From a checkpoint of a small transformer trained on Wikipedia.
Size: 10 layers, width 640, 10 heads of 64, MLP 2560 tanh GELU, 65.3M parameters.
Architecture: LayerNorm before each block, biases on query, key and value, untied embeddings.
Training: 670M tokens, 5172 steps.
MLP neurons of a small language model. Each row is named by its layer, matrix (up: input weights; down: output weights) and neuron, and shows model dimensions 16-207. Each number is 128 + 32 x the weight over its row's rms, rounded and kept within 0 to 255. Numbers have three digits each.
A block is one neuron, or neurons of one layer that tend to fire together. After each block is what it responds to, as a language model described it from the Wikipedia text at the highest values.

L5.up22:137097125126114115116135090104079144180138150107139175160170112110190146083108120127078096144128151125119087106102073146141067136153146147160123078167136185169160110199170121171101128131080145167130157163141151143133129133042148160141134139153106118097182169122110117069121133061151170129092124098129081088109175162109123144149088127142131149150159107177149143102115059122087097152089150141152136096128137133142174091081069126088170103142138138166144088116086117130149085075182152144147173143060130132114105211096151110159131107151062122123140145128153133134112141118113071157
L5.down22:103141095131097148049110143133143135131098166131135136077157100122113224090141164164146115088167139122086132097092203135112090141128133134104167177135169157077133116086126193116169175163196128110117138114145080129163145131139182153118102160190130157201076195127173157131103102105080134050080108155153126203129124144149120087156091162140132149067156058142089160098097104108144130119177056083156131135152170160126088141132049155137092135119130125132121098150111194170171083089097053083128083078123181124141079186166111080089124160103116198137105096098136149075107166173163189163
L5.up608:112054115132155144106126086041064182118116114115120087206089153142174099131174116118122141159133082125150146141079112177180110138133090118125121106110090147143163098107112130061107107120086164089163172179120127182171145134167157107137167113134151139075144100115118138169106157099100094112083189161069122140081153113173112109106170146177145118165087146099152128062114195127094100133118186171061193105119160139181154153087184139139129054140148115107113169196190169183177118155179128160124147125078108099070076145164166070094111141174091147113132125141128098136157093163120072224
L5.down608:162081194126117100116148097153122109075117137127150131100150132162199141161103074088134112134146143087092112104122136118183113121109118088084167098144149083187105115152122122105095151154127137129083124113150124127123093164107126136133165230118118124154105156124149149181132166144084115123201112112128129150134176120131133160122169158132126092152094129099124184156077133103119130076144091168118136130115139137110122103091118132153149142125154133158097083217179132124165141134184136083140139140185142134128118146120104147095115144176101146178107096147110153162110133103085123143
L5.up908:235116139089138114109185099123159108091163133088174137151149114105132115079158117141107103184078117118116128142096146130140133178116117090128129157150139123135089049169150140092153118128150109124153099129160132107158166130091132164097166087106139163070120184110128179096090116130091150074104151107162150114190173119148088147183057184125085091141092124168162134116112131133073089154087141117116083134134109141129101127133144159096139154160194115153162100130150090174155103103126070119097162148103097058164100105129167072152103094112065178062128168182111073112115120151064137072
L5.down908:140158137116121171061113101127104121138123132111154095172162081157147133133165152102159129124071110101103074144135199144171115108115104187114180168139099123089146104138127130056091117157123116076077176172098167111154208089081142181125122163108042133091142135101147113096107079067161079054112131092082129126150146086174106141136108173107149135174181070094138117179138102148152138097125139153184103163151126149207153071133115136159140151164080106111092146130088111191126089134110098105077134203076150141142138156090153109067149146156134129108145136093137142159132146149102178149
L5.up2245:148119081131179160087140103190073084162093117136098146137106134150151187158111159174106109161167106132104115144102079111139172101193156113063103115156115127170121145126109103079089165156112083155143106087126131214124101094126191149143102090117053139115101127115104156149181161150164133077136149101162105123161137140151089096109093170101110177110116148135124129162131124172164145171118182135169204114096089088139092094118149124097085106173103124050114087131128087143147104121180169130089159072162099101114113132116142052122122120127148140156158094148116139150124117143053082078
L5.down2245:118171138167174173125094101144118123164127209118081127114128130103156146146147107159153113201082115097091118117115114135120103049200132177108115125083114187122151090087137162144124167146148151172089088133201161157188137171113116151136149165123089189175142120160147150148134154119183166121164141146102118105119119112093142127051119112039117192113118192083138141161115140135113178174150114141124116077102097197115072073108110190141073201169173148128103125097119163171072111122113137080166163130149171101106129153089118130098094180134096148064104144120153121113146093172116092106
Responds to: The word Total as a column or row header in Wikipedia tables (career statistics, medal tables, election results), with weaker scattered hits on verbs like won, leads, involved.

L5.up1331:176157134150149101138146134072134121152106102188156146085092159147156138153164147041148176211125152144129141119127156098115061106113104147107078198130006076141129144148170108143149098061130120117153110137153143178137116134123141132123129065136139105125097151142129136104135146116142183140164106151081096193146130073109142152121108121139136062118170119085118155108194150115114151144111104126155088097173147118141107197120129117215104137152135107171098174121102088085087075118164133138133116151119097123042154106106161137157178089140108112131217122159171091177125163161077110054
L5.down1331:121121117156153142090105109117193083135177164103104084099134085150165237120164112086186131148131153130113144104089150109173156163175106098204156152134085158102093142123136096159129096101147117154109134120134098169143136131112144130123137087133147124141112179061150144132127125127158170147157175148083119098110151132142122136074154178087140110121068077149141134149200097122106134177141087085205146136110170146129085177134102089076127158134117101106156149102160106109127108111059122144156134134107094102131126167099161127120188128173153167108127107101140142167206182135120136139
L5.up1674:188130130116131126142158102117230098164086095081125138129148111132183097132100155062146148094100136123110120082151161092101093116088182131082145159164130147180136123132150132164164133072124067102104131097084107079080129111106132166079092100145158200100096124120129174100116142162143143086095091106132084135152181184147151137171137119113143106122139126091132113155121137147175141191116080084177120123121126119215161169123054131139137141097141110164074152089130084212154180143167094138111123129074153152079119085121107111127124145163131111141142096155146148189132106159112094021
L5.down1674:141119077124147154118119149083150126134076114071140104096123061080146145120128115157129164148141177126114103113161152167166153089187115163107156163116091143125165152165109143156096196119152158141171128101115157168150167180088095202103132085130120138110119098086160161130106105064172127114068168173126153088174094084161078140103134126123157128083090173123081080172120126237062145172112093175108092100125165168111061155143106141077052133103111147092119098138179085126113165083089118111180134161159100146127122163122159137124191084133164133090112161095121111077202169137166169146
L5.up2095:093104147128130131106180132074146145129107155133148128133126164167077119165127132133159184105042109148165124123172130124107130108108153163137036132094146082127132127104115127141203083118136096110122090115157129141103182118091089115112084163103115118108174104138161178054164161164145104076099070167152158116116124157147121171156179149157114147104117108104128087111095120097169118144112113152151036075191094085177178125169128128073141185110078109128125121103181136159090206160060106141114113149153057129126049127118149142098120176118136030146089122175116116195125140146099139076
L5.down2095:170118121094084110141141147143179160086106121140124123081014085126092153092157135165095120152191095154093128190192098118144124114099148134161160140117096146145126099052072102168120152088203124149131143182083148189144168094145134150134108082143116135139168132074150135159152169091117136127130150133073157125151128068142147201164132152078205130189119158088092131160085141153164139105140094137122074116075159173125127170159087135097141128175233125151060125154144132156139117126084084143157186103190112154150135076133181126144159105123150109064085160167111099159076095072144160104
L5.up2157:166139131144165124152077159123134166130100127149151166157118104159129100106112154115168172109145122117080115172172120114129152108143131139065139149127093162125057185118132178116152132108141105105099156132123156125098129117161093121144140200069103124142158169098138122099160048124135159126100110174172098158123083133121097118163174136176139161083119159080179109099165145143150127120137101138147062129150146147119131164137080129117143069127098150127096152103202099169118096143101104158085103185220110117107131147126108060131182160110169076129143070111127165082135132064124060124
L5.down2157:137098145169145096157088135133121141093135126148158156131054132150101218161118137070137124208171147168120140143091086151082145152109168085050112127113124167102112156082116166069166129122111126177188146141090154138110163147150105115174125128196109153169167119114163118143111193133157143106082137134163125100132125104113129094121167112091124107152102169069145114145151176153140104198132111115063119110131127097100136168141123155110159132164172125178104141100146141121103098122147150163179135162126112154121124115073180140148195171115188085090133117128180104138152129117217177109
Responds to: Mostly "season" after an ordinal or "following" in TV-series and football-career text (first season, tenth season), plus "later" and "month"; weaker cases are scattered mid-word pieces of foreign names and technical terms.

L2.up242:184155127053154053119144135143127138157140070187179156147168095171101129103175087141095061142148096132082138134153182140116124130151117174100150094135099045133146082137150150115121150064145180162181129098039101151145144083121143145130151154097152155089115101169182147130094121156141098117145111116177150169130083113174154148094065163101126124093123029151078101102127119140088154180122139067117170118137129087100124124118110127096031123145072132087095112121063150111154075127110112111165156172136148189136124125125135123128171127121161102151135145109133188089111102126197133110
L2.down242:135127136164135156140151185162131062113078161140075121175117154153141145105124118113172120129127127060118140182100165097070119100148116057139113134047125120165138155152169162105113147128123088160127130071141108124132096102147199135127111099117141127105111135103129152063176173137132139125149145166127107148124108139107159145079095176115142139091182080098138142144092090158069128113165164108156198088142088024128117168136096134147108170150185082116122102142119118004213082177180045091170138109191056134162117231117171142110136081108193091027123152095124108118151085077082142041
L2.up282:091142119115103168135146072137166170098082122137132126128137106121110156125114126171109121214100125115095140183143140126122105169130132117190134116083064171146127132129101115115156114158185146166142130117087103157150193137086177097173112179075153104149163087085163090136111171098163185105104123126137145098096147133097119147138087127095102109136071101171114111083164093180117125128103141163126111096055135150109124141131102126160150130096111164148151185067069145043149102142113161119144132176122148170118121128154176174095137127130112109172103120129164091150112087132120225102
L2.down282:113076130112033168198087118135153105160130132093131054115112188163106128126176093116101124209141144173121063119116097147095141106122097117129140123108124196144101103140134123164148191133155130143076065113093139137106086154138138179155184112210173212096134098140175116156109134155121124102189157120109127130144122150156124151174100157079128152113124167159188156121102120125115098127124146103136087108108112098130120095061135128177117149118085102176125143101126129155170084142123117100141206107113101134145106145138240121116159151122115131135089130102116126095115121155145102125
L2.up1282:104151119163110152094183144100082166107174120132103200126173119126092117112091127115122104176113114126131095133111215151132159090130142137133171113178150106143136150130127116209109149095119143139143196178093165162178118117182093153135145131144079150145164114099108090084125085162114066122081130181130075095137099099207115117072077115193183096114111088145113149187107105121066059133137127146140125106141125169101110137159121132124139133111079097105124128058092209137115082153113111154116183138194139072148089187108085093109042151155151099148043123086136158116092141096112074122
L2.down1282:184125185187115151128128100164138127131127128122107104177088066143130130141123113128140085113084079102129149115101158111117124120161125161145063135146098096211129137140174135151170086109098149114104176156155141043091072128168090043096158145056167119101111130137127065129098120083072132111118155158113119110084142158136141163044154106169139151136183091084076106144083090110130100111103120129183107083183154185134114123161073083157095157146145063102176082150202118076066123131161140140190160144184134129134156177084145138114107126162105173143123066117145164170145105099106125156
L2.up2467:105138110094167131160095158141138096165171087176107061118065178078107068043084126175176090135095114124145161139136044177146126088122120101134179118085094074130122144083135194097101091158145105107152113131119084159123088133098092123090146112143094150124139096147090139134122135107153087084160117130124172098200091128082112149143148142107057110110107112167133097070114140119124141124086143130116182166113179083089129146185097121105167141156074118153101155166073144176133118129142127124132122186186096086152165158139157140157092173149120118125090127149156155109119103087135110071
L2.down2467:123133148101151149172151159130122092082108090093116164075165129191143139184137163104166138098139062084087059122071114158098067077111139092112090140130140136089140189087096122129095142128122125123162129166098191143152059219135117132136109161152118096148131126110098109094145164103161149133142135126129122141188080111159101139108098171026195122106143126101124111085076079154160101100145106100138181059102139136086113094196134138124130153125183094154088166130135103106092123206189090155188120132138129152104085130136120135143167136157130173105111163132112130142101181124154093129
Responds to: Nouns for time spans or competition units, mainly season, year(s), match, event and championship, after the or a number, as in "the inaugural season" or "five years"; occasional stray mid-word pieces in names.

L5.up137:157114114147125093154109130129101143139190168111165167150166105105135116140103112141107084207128113133106091101174185104155119129049112145163200129127080114112069125099139120167082081080141123135089145119076126120110120120040175183148140086113154064140145134144070088116118130097141177140074153128165145130076164128111158144095140112162143085135130090163141161125133175155086045146162116149146114066124097141099166144133131117174155096072136190090153109151135101073113115084109087164149077145088165128157129186145128179164135139089125149149099137082158155139148145146193182120
L5.down137:154135124145131113005035118101148085120118193129130129131149094082077113147148165135077119087079148144125145105163140122125148179129129108084114159187103106185119086164104121111169120129127125100137152104143082101135181117113124111056123142118143153131070133130128170114136113102157083117102141115080126090153094101124094071122105131148132083069119099172186084090152123121116185135106145080133158221134125140163138105114104099113166103096110150078108125161104100105180134098100137115136123111049147118130129160154078154090127126112150146130127108168142177113086175180177140127
L5.up340:132131135152101102106141140081127180089119148139129116016131079099083133078154142044149158152108159154136088129157172157112145135111089090142181124115121173083115136101121199110125160094171080171085108068175140165160176106103135155175130112129141168119142142114170145157127102109128089159125116100116152134192082088154153131171101137121172168140131120097159114205133158120107101148125135136073126176094121153167110117141094146145122060118131128146078153151170200195162151133178143113121129114094122119092124104125113081185076123219110163138110134118198118143111157105111147101
L5.down340:144065142133129123182102122086148112129184173129111092226143152144128098138113154081167123141138170111122141175169171153091139175152097152136157115093120131122098104146151097106170079108165105087103091103161154141126107135139100134176138113143101156123146132159136127130102077122112114177160083137152140148188135133164128107138142118146179146130182130175153121119131115096081122046125110105088100085112152160104102141094131128114116169135148106123047153092087152120079101154170115124126139125135177133135045138120150119182079166110147178155043100121097073121192055106105079114
L5.up809:130153145148163155122124164135107152091215132162153155090160174093102205066117091111122155141105133129193127114176209128134210175096120166137192120146094199120153146041101121133082124087166144130134164117159136167106119174114087141180142129168129176054108137223115092142130107178142154197118117124145058155150191143136132150154145084104126174147138124091158057176148135122139128115092167148134077194082102124171137113146127191112086074114155109142128180160128124162115134081121172096147130141103128116117071096111125058173094117143056187136095147098114103118095154155113190107
L5.down809:084087147105140154097113165125154110143140070094108081174174120111178135154079119107159108119153186120142087164127203147126106193153021115134131122103147089111140121095107104107166152174165159089210088067114111110170144127154112127117108115128055133118123143183117161139141136131111102136072132111193110177136123131145106079195151173213138168104160161121067156062174067090151183058131113148116114215132133117143154130077077103122160143103129174134123135091092194044159089103147133171098155124132111133101136109192142105175122146186144118145071134136081136113158152175157108158
L5.up936:156130151139147186150124126151101124113204111202043159203143194147194092099055178078119176108160093124099115113181179119125184185106122165085164112084070166120124099128139139130102133091117188126117137181123123151066104168126112148088121138138173148133074156121136173163172149104099143174091100143153088141149114106186149147103080126135102125099104105159146137134143128161141080174138159163168107131120116178189151143130119148093127062135186142100124094160083189133156171123155105147129102100170132169144120154093118104122150067059101134140061041120100203142088091116096169075
L5.down936:099173171070121155120112148130112074095116135052097146162124118073187128086148195075163108134168152127164083106078147078119154150184086096156152158109128092127179103164114174119115151175112081138164162130068088121172145141117096080117152127107110108166115134176161131092130160113198071095173125096160117157174118119151132104125115122142181128070187156112086147123192043140175097151191133134152098163103131125144151105124118174165090090086121079120135167079126140145124106098144190158165086131163140128116123084162145096131164095155130134106113069119168193121114192137115161183
Responds to: Single capital letters inside acronyms or capitalized names, especially I, as in SWI, AEI, BIH, TIFF, VOX, UAE; weakly also both.

L2.up562:089137109155129141103100144143101123163134092126158151122194110179068108092126092120109207126126113134126120136137115127133112202093140126118124143116151112115124125106113141086116059107102179163070124147075124106163153118143102144157157113071144174054099190169135116110143085122141087080132115116131103135191168152115102214141101135194082114128165073173088059087114129089197077115148065166165108102111149151214111160111113094106181075069084101169136191153084136113144110136088095111090113114130104154150151197141154117172069098172224074136151082086167112131111114170125118127
L2.down562:150162118109149123154144212108111118101105137096153162086149081167160119139095124122122111059110143141129105130171104168097105039084144146171120189135119110149081134091093147115124167104153097139155120177161116115093113092098111074136179116148114104189118128106131099139093068149140080114134137099194068181138106124150089134088113081184161139144090121116154161148077074120172116181163123145145185138129174100146070209157120076154136108152126104164110175120159186125146131143106074162115141229156134117171112191155171085145177140134159108126131140145150130152099156158143198116
L2.up1342:120098145101101079122097108139156134078130155135141124172144102073100139091230138123123196059121112111124126094167101109106158143093173169113106138150093155123115187173114159194126122073121170117186140091078122105086079140102143038149127153200117091161147161136122197108208156150180169152179094137089112144136188104135127166175145118141072140097151150138129163169096128155130167132137139065095121139162145100108143118172110099147152148138126113141108157156157094120121077106179131121103199139173152076137095074104099085190135135124095056110111148149166124065140129139095142177
L2.down1342:178149116139120147129143115075169153141128145153139125145116083114124132080153109178102108113075145142179139092089121099141194169119162069160135167149109073116202142105155132130101201173143172134189157138140135093139066112129200117122107173141118110082084125082160112138155165115125112147125146113120131137113159068129131168061142116102172124145102142118160131123179133125106120128143152120110160119042115059139133170112086136126097076116145099090156127168050138163173143095123141110169064093145130103137129168113109138106103137106182136131121139079077122058123170130149119133
L2.up1471:107121177113126161142119142132112106147105129152117098097156133135157108089194109151118145140141121138108171102158099096130150125160144173136101122126115143147157115083137147153089146121142076074125107137136133101145041124101066194157149076101133159119130157110112169048179136110116087127102163142141146151086153124115137157079125104187095119105115198159139180106118133119211095166095107041145129119130134117098130148192148159084085102123185135101134115144164092181134055068118113131159134074152161104190104189118183182162114126129136073155065156123138165107093135109101092085
L2.down1471:157145115106138138127087140101182127078127120093108121111148172123127128113098153110141106080128150122096153122107102204092149163067122097117132139148103162126145187179105150060131129101142207107153106107142108119101124110123133113086131154054071088128102107176162143099127134093103108180160122112150144214167104126122159118093099170093138137165103159090110099103160158079133119165168126154143123140168141094137144131163127126150070043082121078116104127125132059108097138137141112118121060129137083136187129175129127162083112162193123127103200137096132164091095143166162125103
L2.up1950:145144141095156089117134085118085169103124049142113143152152148201049054103177160140108150162124089119127130096148191111170123145181203159140135128080201165119165130077115102142084121138156117107154069093195088162113107175094111122165164104156167090093197130132190197139096173127089153148132145186136124151109109072123131127073160127078185134100125121134064152086130152117123148146129132091091137113142156130115166126123135121156104133149156094085118117135143139175139114164175102088118148119166157150140152151120150139155150136167129157174132116152176132134159090255127193124
L2.down1950:150153132080134159172136078090156049118134103094112078113107168109101142147150161095134123189160096107067208104161083094087207139113105089141191108080108179176135167151127140139099130135110129128152112074116130156198151131112102159127127126153093116123094132101176175143145138097145131154175119145066153124123132085198126142116131176150099107114108189139170086142159103085108143099163127167101134163078128078156181079096054191092084099093119151110121166097120112151127105183092102160120134095109079147139084197184123078113130131166166170156162074073119089132117158157057154112
Responds to: First word of a cell in wiki tables or list lines, chiefly "Total" in election results, career stats and track lengths; weaker on others like "No".

L6.up364:194049120137159107127141156120119113134163135119150096119161077122140166092175173113104124119148160122123150138151169157099082124088198140148163066123109174139144173080145144076179139103138082105122159098169167114125086127114064067128108156117121129120107183101153088107151164106137141136115123093060115135102124105082163173100091148047184192172131140104082095132162136129119198149059149198180139134106123175180164169092141103162100184082070118110110118134158166169133128125141104145175132035156173164105091100171133127158154130080167131098101089172130136106106173143141132207
L6.down364:150124111146121098131151129125120081154107112100103130055133138128137112106145152087094172076130092053140153164118177153135125137142161129111112146142122134089093125109146139126163077122159146138103111140151141120063097149125208129177122128103108136132133130121144146094174141087100095131141179134156080069120175148116125146105104113117136179138176151121136098110157100106101157146139100116142139124126120101171144116163148114112150132149117176155059188094089149118130125085120122117093095125163152119181122121109107146088137133133125112124117148108138140100179176071155115099
Responds to: Tokens right before a verb, mostly in song titles, quotes and plot summaries: clause-initial I, infinitive to, and joining verbs, -ly adverbs (tries to, snuck up behind him and, undoubtedly), plus some mid-word pieces.

L6.up1820:154110121107164125193168103147124137119185130161124125148090108112174097172146130156083120093089149138081202130116138098166110103117098079094087122155152178135163164109142091102127109092200147172142228132103120138126077060126136125072145152126152161106080126173138155115163103115159139149133099160075091141155126080057110107134105137107157173173116124110153093171162081151128123083145123155091128163120070169182099122119160134075141145133117131119141094104100087134157124131098092112153094094111162120138123116183141180068117104114120133128108091123129130159119161128098149185
L6.down1820:098137147137150075150119158115218131125115144062086152115100105127135126093137118112113108137094127194144117198105093164111173097218164094134183164131109163132096144152099101121123111169142090130154118082158109138142097160125105140094164116227087120118193107083115112121090156086133099146096201105175195191194144154144130093114168123136132133139133153114172189134120155124166121140089122076117153104153091099124091152123149195143116096116135131151169116087127135118126139070156165092128110075163130131143108114108182067083170051119077128108060126126125096114127100097130139132
Responds to: First word-piece of a new sentence, line or table cell, usually after a period, line break or |, e.g. Sub(sequent), Southern, F(ounded).

L2.up283:129119099138128140130119117138151108120083132126072114078183118119129124122170140184110113123167175125111131071120107185088159092171084077124127090095089186147121138134159165166192076107134108130122115100133129122094139166124091081174139129145145106126131116141165147075174141108115112148139124121109136108145151122149123157143199131108139171147125094113081149153139184109153186113116146176115175126125109128129116127076090147110149046101169062125145154203196065111139152103206106133055192117093068168148109109141161124195101158096137173167156106116120072189145125138115159128
L2.down283:156143098101088117185150190080200124153151107132093164171139140132095151121131153187147098095161191174177139177133155091095122060077140135020162133115155126090074123086077163065079113144170128127097140145095127097152134110079121150142175145151138103062136117088160172146149087090138064161142147077147045156055158117137164169130128101096075164133113139095186112115134159166190112144110103159136086115086188141047179123119141137076144122188139135130076124110094111137094112142185165146133122132078122114221119174187083140103174091096114183153120126135128144109143110109125115129
L2.up2237:130142053139136134084132128194108151103094081123184105141197135120170143100086133129122131174154137125127105129125130133043143162125054080126148136129140176140143075138137111104125083131102158160118136113130103105105190126172110121045120139110164073163190121158113182116057152102093112084160125146159114162172108169158115176142122130156138120079124142170108109123113120179153171106126191150171136139121152184148088132119123081171167101137148135167116174088107097120085143099173095114140199157119082143113124105119069098081150108093109090108143147090101086122147129114164154210
L2.down2237:135128158086146078174136143102100131101092114144136159138119068143136083101166094145082121094131173138120133117127060133053104127117089081118090154126141129167187122112146153098123164126133081148138143119133169090136145171124136087151158155137089096091097137094125144140136113135099167146111163188174050164154145112131066111148099124180121138082078127138138109122118154146122095105158020158107162107081093154176171168163084162149147148153072120101135127111116107106183168122091191195135132132134175096148129121164099130139182097139150119165106129091080043152150087126090177130
L2.up2257:135112131155148171128103146151128130135168147117093121141075146076209084079121151143158119124181153134129106142141139136085094177230130169104106136119168128149141190139113095094072112210146111109112180124162117183142130136099129138147136090121078149172146127159111157086122156122142107126111108150106115162138156145123174066162120147081072116112113084079079153096154106138195184108171112097126141120159135119173146144109107128158169144118137111221121095195125106075125135146120088116176148076137089130237076120131157162100131159088071104094121126095110143076143136109125222185
L2.down2257:157133088122160129164119115119173161077086086178130162130133133105154112143174125127155115126176142105146142077133097162145115203131038062112110164084123125170147105099083137173086165169088129152168094080066136194172171193151157142078163123066174145114078134139113141139173134093151138085169150154122125127140157148153164133156164119122133146154140093097092079069147171178125133167160088148119137090130162105120186117148119110095118162080149136157127163176123180106176170115084074123114134130115151102120126165104171135149104141078087119150139147075124158128138151130119038093
L2.up2510:124132141093071112127171078105149155137150071097103132119132156087161139172146190165111130139162107112154126119146067124125078063181137185128080071121161124086120165102149103184096109143108179165133088141161102093099125126140130129168182158159104097129125125138144111106086159067114143113133124162183141120132137088155076114154101099122124118142110166114129131107161162136177249125105131121116130148172167123091148097097148122128107188138163149070145151199150083093118113137082129164160120152158183119088046108084138154085166144115052134115146144134093184151146092098165151146
L2.down2510:133111139125152134113097121137104122115131160143136085152124157078127117123158155192132062121151150094129158172061134125128130118149074169094126105165072138058150094138117076166114108207160110144157103086118124135123082083152136144134098102156153140086188136127147193146157160154107103117073107072133130068149114106138154142151179097126115036091154122102102139092146169108127107122092143123108150100144127111081138104089137138053149051150060101083122139166092105109115115106136127134132112126141101107130111128151114133110120162060088065125118153115108126094167102179117097134
Responds to: Mostly the token "I", both the pronoun in song titles and quotes (Before I Speak) and word-initial I in names (Ipswich, Ibrox, TIFF, Iowa).